config.toml
n_layer = 9
d_model = 768
n_head = 12
n_kv_head = 12
head_dim = 64
d_mlp = 2048
vocab_size = 32000
activation = "swiglu"
norm = "rmsnorm"
norm_place = "out"
norm_eps = 1e-05
positions = "rope"
rope_base = 98500.0
rope_fraction = 1.0
qk_norm = true
attn_scale = 0.125
bias = "none"
tie_embeddings = false
parallel_block = false
init = "uniform"
init_std_qkv = 0.0261
init_std_o = 0.00615
init_std_up = 0.0261
init_std_down = 0.00376
optimizer = "muon_variant"
lr = 0.0205
beta1 = 0.9
weight_decay = 0.028
lr_head = 0.00606
warmup_steps = 145
schedule = "wsd"
decay_fraction = 1.0
decay_shape = "pow"
final_lr_fraction = 0.1
batch_tokens = 262144
seq_len = 1024
doc_mask = true
train_tokens = 990200000
steps = 3778
dataset = "wikipedia_en"
MLP neurons of a small language model. Each row is named by its layer, matrix (gate and up: input weights; down: output weights) and neuron, and shows model dimensions 176-271. Each number is 200 + 40 x the weight over its row's rms, rounded and kept within 0 to 999. A neuron's up and down rows have the sign that makes its largest values positive.
Before each neuron's rows, "raises" lists the tokens whose logits its output raises most directly, leaving later layers aside.

raises: " seasons", " appearances", " regular", " season", " Championship"
L5.gate947,129,124,90,191,225,211,200,197,195,222,205,202,225,237,152,257,189,202,182,229,212,147,272,222,210,199,207,268,184,230,217,213,168,145,180,211,158,175,231,232,188,174,143,282,214,175,185,220,155,261,164,215,181,226,216,210,193,144,181,129,147,191,211,283,145,204,180,245,245,187,196,231,139,172,206,143,211,133,212,134,193,208,178,213,258,254,172,203,151,140,160,227,100,218,207,183
L5.up947,212,281,140,180,206,146,225,174,131,291,228,230,193,182,196,193,204,217,178,155,166,156,240,250,193,170,186,270,116,171,157,168,229,220,234,150,202,180,153,190,249,214,159,172,194,182,89,160,205,201,171,288,206,205,240,174,124,168,154,161,170,187,201,182,210,153,147,226,214,253,210,232,175,206,184,170,163,231,187,203,220,188,224,210,259,208,151,185,197,248,176,200,186,234,201,115
L5.down947,130,259,162,268,226,217,228,279,158,202,257,233,209,185,190,146,169,136,182,188,217,234,205,174,193,143,255,219,202,234,192,123,255,143,130,218,181,200,270,162,208,200,171,198,275,179,204,178,215,215,199,191,201,231,202,217,232,239,236,162,272,162,235,204,197,181,171,177,232,264,200,232,239,187,190,215,259,256,207,239,177,245,128,196,187,260,204,210,256,215,300,158,198,239,154,180

raises: " others", " people", " other", " individuals", " percent"
L3.gate899,118,164,187,222,155,154,149,248,215,175,104,227,197,221,158,213,222,124,201,253,220,206,228,185,195,212,268,203,241,198,189,123,181,195,272,177,248,198,181,224,167,221,183,227,168,226,152,202,261,190,184,117,190,201,205,196,210,171,150,177,161,248,222,161,249,147,249,242,179,130,199,185,286,182,178,292,167,228,198,184,218,198,108,248,192,160,250,181,232,190,127,179,108,186,158,224
L3.up899,215,234,211,148,163,224,253,178,214,222,143,187,153,183,205,206,223,272,184,147,246,226,163,138,229,194,227,167,192,193,190,213,185,176,229,207,167,153,190,179,263,172,239,194,213,217,194,200,254,205,227,211,203,175,186,158,141,170,176,271,227,172,115,205,223,234,297,208,208,164,202,214,188,204,169,276,163,168,185,147,170,179,113,251,203,169,216,112,200,196,164,205,195,197,159,195
L3.down899,205,234,256,174,161,195,236,168,223,163,191,199,213,188,236,207,180,231,167,179,203,215,188,170,121,198,203,202,212,127,230,172,209,174,208,140,300,191,200,182,272,264,232,219,208,176,211,169,224,185,220,216,221,286,121,235,233,227,217,162,141,179,126,203,247,195,201,186,206,215,214,141,226,167,179,213,217,237,255,230,223,199,235,173,202,179,154,184,195,155,166,109,192,153,121,177

raises: "er", "agi", "ers", "iger", "era"
L5.gate946,224,186,271,188,250,211,216,205,173,205,176,135,192,284,136,164,215,133,200,230,211,183,283,84,143,279,199,141,178,192,263,214,146,147,171,236,224,236,113,185,179,259,306,220,184,182,206,160,259,224,158,189,227,111,204,185,138,196,196,221,252,149,208,182,219,168,208,211,216,210,260,217,223,202,325,218,196,181,213,197,198,245,197,249,225,215,147,228,183,207,253,176,162,195,144,203
L5.up946,132,179,213,214,181,175,286,236,216,117,183,226,234,253,128,191,203,122,174,209,174,214,202,230,175,187,189,214,189,213,270,149,223,169,209,157,168,205,234,239,176,198,226,179,266,290,271,239,213,136,185,147,240,170,190,232,199,214,181,231,247,212,227,157,242,74,290,186,243,204,275,189,202,192,210,219,210,191,199,164,205,180,214,235,164,261,217,210,159,183,196,219,223,175,238,220
L5.down946,189,213,227,186,192,172,147,163,210,180,194,262,115,194,146,150,267,202,179,256,205,218,259,124,132,269,175,161,222,277,202,162,193,199,223,245,245,193,91,224,193,252,116,212,172,196,202,191,77,203,119,170,157,194,194,205,134,155,208,210,211,197,241,160,292,225,197,254,202,261,226,246,222,145,178,266,147,234,204,205,130,190,245,231,221,160,227,267,239,207,167,184,203,193,208,157

raises: " enough", " despite", " because", " except", " thanks"
L3.gate1181,136,200,165,202,198,190,223,183,164,193,151,160,138,243,152,186,185,210,223,240,203,238,135,216,181,146,176,219,181,209,223,233,178,238,183,189,168,251,238,196,209,163,176,210,204,183,229,202,295,134,217,200,157,240,256,265,144,145,207,196,151,184,197,152,247,179,201,215,241,188,160,204,256,212,208,238,190,153,222,121,194,152,212,254,226,201,233,210,217,199,217,161,232,128,196,192
L3.up1181,134,188,181,242,244,191,244,149,207,286,213,210,211,186,175,92,258,234,230,255,186,231,195,183,136,132,203,243,173,233,202,172,143,194,167,206,139,184,174,186,212,209,244,231,223,225,248,178,222,169,246,228,245,207,218,214,238,126,290,218,185,193,150,139,274,210,155,187,153,224,149,200,266,171,167,235,235,173,131,133,205,206,188,308,214,174,215,245,186,189,171,126,195,226,128,219
L3.down1181,248,186,179,225,144,219,147,123,158,180,176,208,191,231,124,175,207,201,214,222,225,246,168,197,146,133,226,234,245,213,261,177,131,188,199,184,169,206,203,215,134,161,216,190,242,183,278,122,216,194,168,219,192,258,166,154,257,230,228,186,232,229,236,229,196,271,150,175,264,176,124,173,188,116,194,225,202,186,155,187,204,215,251,213,137,118,201,134,141,226,228,165,264,200,223,258

raises: " 86", " 87", " 94", " 64", " 61"
L5.gate861,173,107,212,183,218,194,265,149,190,202,184,243,192,139,202,244,209,309,204,206,159,162,220,170,207,212,197,205,205,174,162,302,185,285,233,238,130,176,222,128,168,146,234,165,147,226,213,263,184,183,221,184,161,179,193,280,190,128,208,192,163,162,211,227,188,205,226,294,220,178,242,243,182,187,151,214,202,202,246,253,238,130,178,215,208,193,151,180,250,183,232,167,297,217,111,292
L5.up861,247,215,241,262,249,224,193,136,211,163,230,151,285,145,130,147,210,236,180,210,154,250,201,169,190,192,228,277,209,184,229,224,160,241,224,286,175,209,260,219,197,202,213,191,233,256,189,222,213,198,147,265,251,202,165,199,190,154,247,197,118,172,186,181,224,203,236,277,208,187,210,232,169,190,158,183,145,219,189,160,207,206,123,207,163,154,248,156,255,230,123,214,209,152,197,267
L5.down861,236,186,164,222,210,175,197,250,199,213,185,256,191,195,186,236,197,232,168,200,145,180,201,127,214,183,160,156,199,176,161,222,163,170,243,171,119,177,187,111,212,107,235,186,178,237,243,199,218,223,227,226,278,221,129,198,202,181,201,176,168,236,173,180,242,213,219,247,203,183,197,180,262,174,179,160,256,194,187,161,168,202,186,215,168,206,190,179,229,233,175,161,247,182,147,251

raises: " broadcasting", " programming", " television", " broadcast", " radio"
L3.gate1903,191,175,205,203,172,188,234,242,202,141,161,243,134,265,247,186,181,190,167,183,152,240,192,120,181,217,149,173,225,212,292,174,201,201,225,173,236,159,179,306,202,241,206,206,163,211,119,241,230,198,170,225,272,139,206,225,195,83,200,169,194,190,170,187,162,239,181,196,181,284,178,251,185,206,133,92,261,196,209,201,162,183,211,178,240,234,175,165,192,174,139,213,242,225,251,86
L3.up1903,182,175,195,177,197,195,233,205,191,161,147,226,135,207,178,268,136,177,223,196,212,203,193,180,252,197,161,105,183,221,236,211,279,206,209,166,198,211,118,237,170,181,133,166,188,185,161,230,144,268,251,195,240,150,253,286,224,157,227,154,182,205,186,224,262,220,105,217,173,192,208,216,185,235,148,187,185,205,231,265,175,198,225,143,174,242,113,201,164,151,219,230,163,295,181,191
L3.down1903,152,222,188,281,154,187,220,132,185,194,231,226,174,252,198,271,210,226,161,196,181,278,150,184,189,207,160,242,147,210,254,164,214,238,166,139,234,174,235,228,226,260,162,147,212,158,200,224,240,260,170,152,216,196,183,240,225,139,179,127,202,170,159,124,225,219,151,131,259,222,116,210,225,185,189,125,245,188,201,224,68,172,194,195,200,189,171,228,213,243,226,202,242,226,234,205

raises: " respectively", " while", " etc", " whilst", "ivers"
L5.gate1387,238,169,174,192,173,156,223,147,186,234,205,189,260,160,200,235,208,228,248,237,196,206,212,201,253,210,155,173,161,189,149,205,230,243,159,91,199,139,275,193,218,189,202,150,247,184,182,144,193,215,232,213,156,186,208,212,255,239,211,211,228,233,263,186,267,206,166,141,241,267,136,200,171,273,251,240,245,164,160,242,236,165,230,213,231,199,227,135,206,142,208,201,164,203,248,241
L5.up1387,234,172,174,290,214,192,148,254,202,182,200,208,232,240,175,183,254,211,219,120,211,127,190,143,194,230,188,254,171,160,194,179,223,177,230,213,243,246,321,157,112,171,118,144,198,236,188,217,204,100,169,214,186,243,179,160,223,233,213,200,209,177,213,183,275,163,184,158,169,167,108,218,204,215,192,184,187,159,134,141,246,252,200,219,211,272,128,199,169,164,200,180,219,155,233,179
L5.down1387,185,265,180,160,212,135,157,177,170,220,182,202,210,237,243,152,199,151,213,279,178,170,176,214,212,248,241,140,192,178,233,191,191,198,214,164,255,206,200,202,290,233,206,151,193,203,205,147,243,163,280,214,272,148,297,232,173,175,195,185,172,133,203,236,218,245,204,143,174,260,188,230,171,215,184,205,223,208,136,241,224,222,263,190,179,234,141,175,117,252,159,287,213,237,166,203

raises: " survived", " ceased", " uses", " will", " took"
L5.gate1520,197,195,281,239,244,198,256,214,221,213,235,199,225,195,189,155,167,238,206,224,144,189,180,227,173,295,150,193,204,198,194,154,189,307,238,228,234,244,186,206,209,145,179,210,216,184,190,214,269,209,167,151,126,224,239,222,159,158,209,261,192,224,272,230,203,224,179,229,245,235,190,200,309,222,166,218,211,231,227,157,144,207,179,139,272,231,184,144,273,165,176,225,170,195,146,199
L5.up1520,182,165,236,202,116,194,204,244,175,150,167,177,205,155,227,173,226,206,201,177,138,129,225,219,202,277,183,194,258,227,172,196,197,341,160,191,239,253,183,192,191,128,190,180,257,172,208,184,191,198,199,124,152,197,217,235,181,145,175,285,175,209,214,209,225,276,206,255,187,158,200,186,271,177,173,161,220,173,280,250,244,243,160,93,206,196,194,166,252,151,189,210,174,256,94,235
L5.down1520,180,227,146,235,232,232,196,199,244,236,227,197,215,145,256,168,167,172,249,143,140,267,255,197,179,233,211,195,225,187,149,203,205,228,225,164,177,190,139,228,194,232,140,234,176,182,239,178,240,171,243,85,195,194,170,235,171,188,217,169,231,219,261,256,256,158,188,212,222,239,237,152,236,188,219,202,217,230,192,197,162,223,176,113,226,210,214,214,193,253,155,233,186,169,174,164

raises: "ologist", "ology", "azar", "ologi", "pati"
L5.gate513,254,204,241,156,209,132,184,188,214,173,242,244,79,215,260,194,182,145,190,238,275,194,262,191,184,226,168,209,235,194,164,145,116,206,177,226,213,240,214,132,144,253,194,237,232,170,216,149,253,179,202,171,190,252,226,183,189,178,243,251,238,202,158,211,162,260,198,211,165,128,144,191,192,97,229,155,177,238,222,117,155,148,202,161,158,143,124,203,148,202,215,149,142,239,210,176
L5.up513,272,224,219,209,164,210,197,153,238,177,164,140,169,247,229,208,171,221,186,153,186,144,197,192,166,227,214,166,229,245,230,189,214,235,185,126,223,170,213,229,199,183,136,203,153,181,174,213,216,220,159,121,251,243,171,234,184,158,131,159,212,176,283,207,229,183,125,145,192,110,151,216,183,256,246,147,200,218,200,167,235,199,180,313,153,234,216,194,167,208,155,275,241,205,194,206
L5.down513,264,205,160,269,137,203,216,212,179,237,119,238,205,162,221,205,186,108,175,216,192,243,200,164,128,209,250,271,158,260,294,216,231,188,199,203,244,268,163,197,175,195,245,193,206,246,230,195,217,235,251,242,226,287,233,173,257,148,241,252,312,210,220,175,189,242,240,194,217,178,208,208,265,154,132,249,179,209,144,208,170,273,219,263,124,168,228,107,223,186,236,225,219,257,230,198

raises: " Director", " authorities", " Administration", " commander", " Cabinet"
L3.gate345,121,210,178,146,193,194,143,156,302,86,230,225,187,210,173,228,229,275,205,242,220,124,154,272,226,174,283,144,199,173,208,220,145,216,225,127,219,189,199,208,203,237,196,170,221,168,184,197,240,271,155,185,188,184,203,180,233,195,236,184,228,193,178,157,181,192,255,164,214,200,197,158,141,260,239,278,247,254,165,174,164,251,248,229,196,175,232,247,205,178,208,168,174,193,211,204
L3.up345,148,116,181,126,186,215,221,181,175,197,242,248,224,162,180,213,150,238,234,218,123,175,104,222,176,155,201,196,192,144,176,299,195,198,210,161,250,212,216,242,242,135,190,219,213,208,135,208,200,214,151,232,180,129,202,167,176,152,252,224,186,191,201,203,153,122,221,175,213,219,151,139,211,217,194,203,195,139,207,168,213,196,239,163,220,181,295,226,224,211,193,231,135,193,193,183
L3.down345,231,253,190,242,215,272,163,175,115,194,263,257,180,161,137,177,195,227,199,228,214,172,169,231,175,223,185,188,187,255,219,192,195,130,204,166,275,222,234,261,199,185,241,247,213,223,181,177,163,170,186,193,196,208,158,199,157,264,227,236,164,223,185,187,151,234,168,192,164,272,177,204,126,238,118,189,170,230,170,206,187,214,186,206,109,252,236,178,156,180,187,192,216,196,243,173

raises: "ement", "ing", "ers", "ists", "ery"
L5.gate390,138,313,211,226,164,140,178,186,122,195,226,196,196,132,187,227,167,214,216,264,285,196,234,220,208,220,156,133,261,167,219,247,249,206,147,258,239,189,67,203,200,237,232,195,178,171,179,195,222,242,254,108,207,164,198,167,251,178,147,287,209,168,137,251,203,179,214,173,202,240,251,146,207,210,192,207,174,170,248,257,175,164,211,159,241,187,214,219,175,214,94,189,262,252,136,217
L5.up390,253,303,188,179,180,146,131,152,190,230,281,219,182,178,230,161,225,169,188,166,219,252,151,259,214,243,151,210,229,173,294,318,162,183,185,253,200,209,189,227,255,146,218,218,231,171,217,205,226,176,249,240,206,167,179,196,181,168,168,237,184,223,247,182,155,204,202,268,197,155,242,218,182,221,243,168,288,210,273,212,188,271,190,234,153,194,224,208,175,150,146,178,205,242,166,224
L5.down390,186,185,207,164,168,202,215,166,202,132,150,252,177,207,222,227,130,225,199,109,233,187,249,148,116,215,186,159,199,240,241,255,239,213,147,208,311,190,206,201,207,263,172,219,199,184,233,244,234,168,194,250,133,197,226,253,258,125,289,215,181,200,235,94,182,154,257,270,219,186,200,206,263,211,201,238,177,133,211,237,224,215,251,202,99,225,170,205,195,147,155,165,186,191,168,189

raises: " ===", " ==", " ====", " =", " Marine"
L5.gate1679,193,258,157,261,157,192,198,216,173,190,251,88,158,263,279,192,174,140,200,174,230,218,186,166,217,157,204,223,215,180,164,254,245,161,172,214,217,134,211,217,184,181,124,213,209,157,208,188,247,160,110,166,149,179,234,218,122,249,124,181,166,199,223,181,252,214,166,177,152,214,200,204,135,190,152,275,231,268,227,132,184,183,172,185,259,142,165,262,226,181,179,142,199,264,330,215
L5.up1679,180,185,198,209,215,176,226,176,173,203,207,187,225,93,226,205,220,114,240,233,161,151,181,180,243,184,140,221,144,186,203,89,123,243,239,64,238,205,152,267,247,188,202,173,196,96,189,156,176,160,129,190,198,193,154,236,198,183,195,92,140,156,216,181,215,188,209,186,220,248,219,216,216,243,210,165,159,186,188,163,247,195,181,197,130,152,241,233,137,135,199,179,216,203,186,176
L5.down1679,202,240,231,237,186,224,223,207,233,190,205,145,207,227,197,140,192,197,200,247,262,227,210,138,209,186,215,240,259,222,199,221,207,156,182,234,216,183,210,222,203,170,124,168,220,193,226,262,289,168,131,192,139,202,244,259,184,208,163,201,182,203,268,153,203,218,203,160,207,194,213,200,158,180,197,206,247,196,198,223,170,171,166,156,222,161,173,195,160,204,178,229,164,242,221,215

raises: " Mixed", "athlon", " Cur", " men", " women"
L5.gate325,177,167,175,210,273,103,230,200,171,226,160,221,222,203,233,134,144,167,206,185,141,178,133,196,184,285,188,282,183,145,176,253,242,219,231,223,205,144,163,245,153,243,242,185,181,289,225,260,204,246,287,219,237,184,247,257,208,225,244,144,130,221,206,202,179,140,206,187,182,138,257,132,203,257,207,183,186,187,169,236,295,195,205,129,204,256,229,220,195,139,236,195,184,206,215,172
L5.up325,193,187,196,193,256,135,192,167,155,220,229,155,219,255,202,161,154,195,189,187,235,148,187,244,170,274,204,176,155,167,198,209,229,283,267,164,260,169,123,211,142,236,228,145,152,229,257,225,282,267,260,203,229,147,218,239,171,181,226,177,123,208,171,226,263,196,185,194,132,177,154,233,248,283,215,196,198,195,184,215,293,222,139,137,215,225,263,204,228,145,192,122,170,208,204,168
L5.down325,227,270,155,225,212,144,203,209,200,276,230,252,319,244,179,208,180,246,205,151,139,215,201,186,177,178,177,213,201,211,191,196,196,177,158,215,191,157,209,173,157,158,290,206,197,217,258,281,188,238,273,242,267,150,203,176,160,243,226,228,189,211,206,179,202,223,236,231,240,160,214,153,176,238,198,135,196,194,220,234,214,208,207,223,188,201,235,225,181,238,197,212,203,161,247,196

raises: "On", "Born", "In", "They", "It"
L5.gate260,230,225,195,182,232,245,158,188,210,210,190,176,216,226,226,200,179,205,256,181,195,204,192,171,254,170,204,187,147,187,140,314,192,240,227,178,255,182,136,151,243,258,195,112,246,216,264,147,187,134,121,166,270,154,99,157,154,235,228,118,220,264,169,191,118,233,189,190,230,228,228,199,177,178,166,210,168,242,247,187,135,246,217,220,235,112,265,225,233,275,219,179,193,166,282,246
L5.up260,254,206,204,178,227,225,83,243,185,161,151,171,206,196,259,241,181,190,247,244,221,230,240,251,205,202,198,161,247,208,255,214,221,242,256,175,121,209,125,187,215,185,199,199,163,161,257,266,162,96,195,195,256,235,155,163,178,185,184,198,194,180,201,200,174,142,234,217,199,236,156,130,223,156,159,154,255,204,229,144,132,247,204,182,258,164,243,200,217,118,211,221,198,134,255,294
L5.down260,305,231,111,217,221,171,135,212,289,150,206,270,203,210,175,197,184,150,151,233,216,251,238,276,177,189,204,226,226,188,101,242,164,259,145,144,163,236,186,116,225,203,224,214,207,260,222,295,213,170,222,140,230,149,197,201,175,175,185,166,193,223,142,292,161,244,184,150,176,243,175,162,200,184,175,208,252,250,130,233,230,206,235,214,168,234,147,173,126,181,209,217,220,231,219,197

raises: "ment", " camps", "shed", "ule", "ire"
L5.gate444,175,207,263,243,215,206,195,192,231,176,173,219,173,244,231,170,249,200,214,155,246,184,216,152,152,192,225,173,237,215,134,272,234,247,215,222,281,160,218,166,254,200,168,121,215,164,218,213,235,178,171,183,144,167,219,237,191,159,223,185,190,173,153,187,210,209,144,247,158,169,201,188,122,147,190,260,247,165,219,178,149,182,241,183,165,251,214,212,202,201,235,239,295,198,236,236
L5.up444,145,191,217,216,190,226,197,154,167,282,194,155,222,159,266,153,145,195,234,219,285,201,209,238,206,116,189,258,208,154,237,173,227,191,222,171,198,200,174,166,244,163,133,211,143,234,228,210,253,222,172,236,183,183,174,237,189,117,163,180,249,203,188,134,161,224,153,179,221,195,152,209,192,156,159,245,251,191,231,206,206,163,218,92,192,220,232,193,144,164,248,262,222,186,140,182
L5.down444,222,191,132,244,184,261,161,258,189,208,195,149,171,135,196,106,131,193,165,207,220,170,261,184,222,168,205,215,213,222,207,217,188,176,243,272,243,198,165,180,287,207,188,185,146,197,206,233,205,181,178,232,225,226,158,194,274,158,195,181,138,189,183,199,189,204,221,215,271,186,220,152,240,144,146,260,253,234,271,202,178,175,211,260,234,238,277,233,261,211,237,225,199,285,159,224

raises: " =", " represents", "=", " ordered", " order"
L5.gate1039,192,187,204,181,89,183,198,162,274,189,152,193,170,172,243,211,166,283,138,226,181,216,233,208,175,170,203,180,142,242,135,87,203,298,244,268,248,191,151,162,230,209,197,216,213,144,132,222,245,175,234,189,217,105,203,224,201,179,227,215,276,235,152,245,168,165,111,223,173,129,289,219,182,287,160,225,245,222,171,205,222,280,165,222,268,205,183,210,172,190,137,236,211,244,246,211
L5.up1039,160,218,250,133,148,259,189,197,187,177,161,226,207,186,204,181,237,226,196,261,239,191,248,179,163,204,248,214,214,232,224,166,206,245,236,231,189,304,163,132,188,252,155,214,218,183,151,189,231,178,144,213,202,190,219,194,136,202,195,166,163,231,305,277,176,221,100,185,176,198,294,173,214,190,209,246,245,215,220,210,240,230,211,135,208,215,184,188,154,252,161,149,232,200,182,225
L5.down1039,224,232,173,195,192,178,228,258,308,204,172,197,266,168,247,170,234,277,155,230,212,181,118,202,167,99,179,185,229,206,203,172,188,221,245,142,221,252,168,114,295,204,217,107,202,102,228,169,239,212,203,202,178,111,251,239,234,237,215,218,251,210,184,173,162,175,237,120,226,177,209,243,224,187,155,268,246,214,197,188,155,213,194,189,203,210,147,196,174,189,179,228,109,262,229,179

raises: "===", "==", "During", "In", "===="
L5.gate1082,159,189,203,187,185,201,239,182,211,157,219,188,146,221,238,261,205,239,263,126,147,119,217,183,169,180,190,324,225,159,182,306,198,211,135,233,161,241,159,183,199,232,147,210,139,166,203,158,223,270,190,209,167,157,207,204,155,250,188,145,164,193,170,187,229,230,131,168,164,248,197,216,227,271,195,166,164,229,255,265,205,191,186,218,253,217,211,226,215,249,234,118,155,170,176,195
L5.up1082,224,229,200,163,196,215,271,205,218,231,215,219,198,209,306,132,169,270,190,175,165,262,262,331,206,186,206,191,245,201,202,173,215,213,205,222,160,183,221,194,163,226,258,170,157,221,150,258,258,171,225,225,215,228,192,202,166,191,238,175,130,161,208,167,196,194,220,185,274,195,206,144,165,218,175,169,217,164,237,197,196,261,207,158,251,193,251,152,200,141,223,224,193,277,192,177
L5.down1082,204,270,241,246,179,180,223,152,255,181,240,250,203,203,226,159,198,132,118,189,174,189,202,182,178,142,211,266,199,180,130,271,201,117,147,147,164,238,251,246,160,188,150,211,263,131,236,232,178,235,229,200,187,217,194,171,166,178,205,212,154,206,185,161,228,151,155,198,214,143,233,243,191,204,149,161,207,199,161,268,187,203,203,228,169,254,217,256,245,205,181,256,188,309,225,220

raises: "s", "rs", "mas", "ly", "ns"
L5.gate783,225,266,156,185,164,185,196,199,222,141,120,250,126,192,150,228,170,230,198,227,184,163,225,182,187,166,244,233,155,256,229,120,196,218,229,290,233,210,127,281,162,230,145,214,148,177,181,163,155,223,222,214,194,221,211,229,233,151,232,190,145,174,147,166,192,184,220,147,138,191,138,160,185,306,324,199,253,184,205,185,205,234,245,143,256,254,173,177,222,166,199,208,184,193,193,258
L5.up783,173,176,202,231,190,134,184,232,232,162,235,216,161,199,192,234,198,183,224,171,162,128,249,183,213,219,211,223,245,168,232,184,189,266,148,202,236,222,196,220,232,190,233,200,233,209,272,159,231,212,183,189,228,156,173,259,202,243,239,229,194,206,251,192,182,149,238,185,242,227,261,221,239,193,200,149,204,272,222,135,226,217,152,205,221,221,167,158,164,225,173,194,124,212,173,192
L5.down783,172,170,176,221,275,218,170,213,232,150,198,220,227,210,159,255,213,151,221,272,267,185,219,209,193,129,210,211,249,182,210,207,236,236,212,203,185,203,243,170,238,212,198,160,178,274,201,213,208,170,263,169,124,188,155,146,212,237,149,164,197,141,217,152,229,238,176,185,224,166,239,158,159,149,197,178,171,120,221,198,257,150,240,208,163,267,120,149,233,215,91,190,164,198,188,200

raises: "an", "il", "u", "ur", "ans"
L5.gate647,239,161,250,215,247,184,199,114,199,166,194,162,193,216,155,223,172,223,182,263,155,176,147,129,188,268,141,216,160,275,232,275,260,92,147,221,223,145,216,227,241,158,182,185,220,270,152,194,148,241,240,221,185,201,216,206,260,237,250,251,200,183,206,275,171,144,267,262,214,180,225,171,269,212,230,195,209,248,202,135,189,157,186,170,213,155,205,225,204,196,200,150,319,227,172,223
L5.up647,234,222,169,202,203,209,179,125,218,263,196,139,222,130,168,188,92,290,181,191,216,201,245,154,197,176,126,139,174,271,229,284,160,151,159,139,200,181,176,190,271,208,164,253,188,228,205,181,71,242,251,181,172,162,252,257,208,193,170,209,168,179,218,287,225,200,198,222,270,218,234,212,203,193,260,122,179,228,167,173,202,152,218,76,157,214,298,243,219,221,178,159,255,226,157,217
L5.down647,277,149,143,180,285,180,113,108,212,197,207,237,210,199,195,186,114,199,222,223,191,197,217,248,189,261,185,164,194,247,218,269,243,184,160,188,207,150,175,242,239,252,206,210,162,204,192,246,139,304,155,207,197,239,331,260,201,228,225,285,216,176,217,190,207,142,209,219,181,197,312,203,150,194,213,229,190,286,203,149,160,199,159,170,203,299,217,188,224,118,139,194,243,193,187,186

raises: "s", "ly", " number", " debut", "r"
L5.gate1891,141,198,240,183,193,171,256,244,226,157,128,228,235,241,160,234,228,200,204,137,155,225,240,200,204,252,182,177,133,174,252,224,135,173,223,205,118,228,221,257,234,157,253,265,173,148,168,233,218,164,185,205,220,180,185,158,146,182,173,226,295,237,212,209,217,207,240,191,183,255,201,259,171,182,237,176,211,155,265,174,260,194,260,160,227,215,133,218,168,251,231,218,231,196,188,222
L5.up1891,190,209,255,228,296,211,261,212,165,202,211,162,225,242,240,199,150,175,216,188,165,187,253,212,211,301,200,219,204,140,162,242,176,193,110,191,119,203,187,172,214,155,234,187,77,239,205,224,154,196,203,233,205,216,191,149,220,240,120,165,216,177,209,207,232,239,203,184,206,238,188,190,230,146,186,202,195,183,222,190,256,222,231,222,148,271,203,161,201,200,226,239,207,247,218,242
L5.down1891,209,251,307,248,200,198,221,156,211,207,180,235,223,180,225,117,182,199,224,222,138,203,175,270,200,228,130,186,260,285,210,136,205,253,182,188,195,251,143,201,167,147,128,204,287,177,176,169,221,122,227,156,146,162,212,193,199,200,183,255,187,214,227,220,158,254,207,278,188,211,237,236,206,184,215,231,201,216,212,215,194,247,181,245,158,194,245,183,217,180,180,177,199,223,156,224

raises: "order", "ose", "ake", "ip", "as"
L5.gate62,200,219,249,213,237,210,237,215,142,217,164,262,212,165,215,156,239,120,188,149,214,150,186,212,136,218,228,164,250,270,229,277,174,174,144,243,230,272,167,229,285,171,190,246,212,266,223,123,180,171,138,135,223,271,197,165,149,212,165,192,191,205,206,222,212,220,134,151,171,141,215,214,102,188,249,182,220,182,223,160,203,198,156,226,163,174,241,238,171,208,147,179,222,169,195,151
L5.up62,294,227,192,232,233,159,165,150,185,153,253,219,211,194,215,229,230,199,248,233,208,292,144,163,255,213,278,179,146,220,231,195,191,202,237,209,174,231,209,228,264,249,117,180,154,214,126,214,196,218,150,224,167,259,194,180,215,193,175,225,185,234,235,193,136,163,189,217,184,270,176,225,195,226,278,229,184,180,209,143,271,235,194,271,180,172,215,220,194,210,129,207,175,226,237,294
L5.down62,168,182,255,153,216,147,187,209,191,213,185,216,288,264,195,311,158,170,244,155,299,223,180,123,205,250,237,166,210,163,173,210,174,214,240,168,179,189,252,192,267,189,245,218,213,146,251,163,253,218,187,258,146,252,177,217,233,252,231,265,148,161,161,185,139,186,179,228,149,231,120,251,225,192,227,191,189,198,223,232,184,235,274,243,217,167,171,209,174,230,177,211,197,231,215,205

raises: "at", "rit", "ver", "ri", "vin"
L3.gate1871,163,237,203,198,168,197,167,165,258,209,268,189,181,126,205,173,212,188,157,160,209,188,197,113,220,192,126,152,208,233,222,183,273,238,251,236,212,187,258,277,114,166,198,178,230,199,152,173,191,142,243,210,194,221,153,203,219,185,216,228,241,191,171,230,195,189,185,187,138,176,241,208,286,229,159,170,116,196,189,203,209,215,212,138,286,259,201,200,268,183,237,152,239,220,207,173
L3.up1871,231,140,111,242,213,239,203,137,211,98,160,220,168,190,180,144,237,200,190,150,182,114,174,211,236,195,181,177,161,175,215,182,214,148,224,174,208,242,153,190,200,276,137,176,193,166,179,200,177,218,202,244,192,166,188,266,136,183,252,249,288,163,202,164,162,193,219,192,202,202,203,211,254,285,158,156,245,276,141,171,219,235,175,196,170,163,194,178,184,143,105,201,218,179,164,176
L3.down1871,251,220,172,232,223,231,210,58,194,201,232,196,226,171,214,168,291,215,201,174,252,257,160,235,195,201,152,242,186,227,174,213,226,215,121,269,230,234,271,245,199,250,249,205,200,150,226,211,201,258,183,251,257,166,215,154,181,199,170,193,280,177,238,169,162,120,234,168,165,158,187,165,256,221,189,192,246,196,233,190,127,246,223,234,242,187,176,174,196,166,223,233,250,157,222,173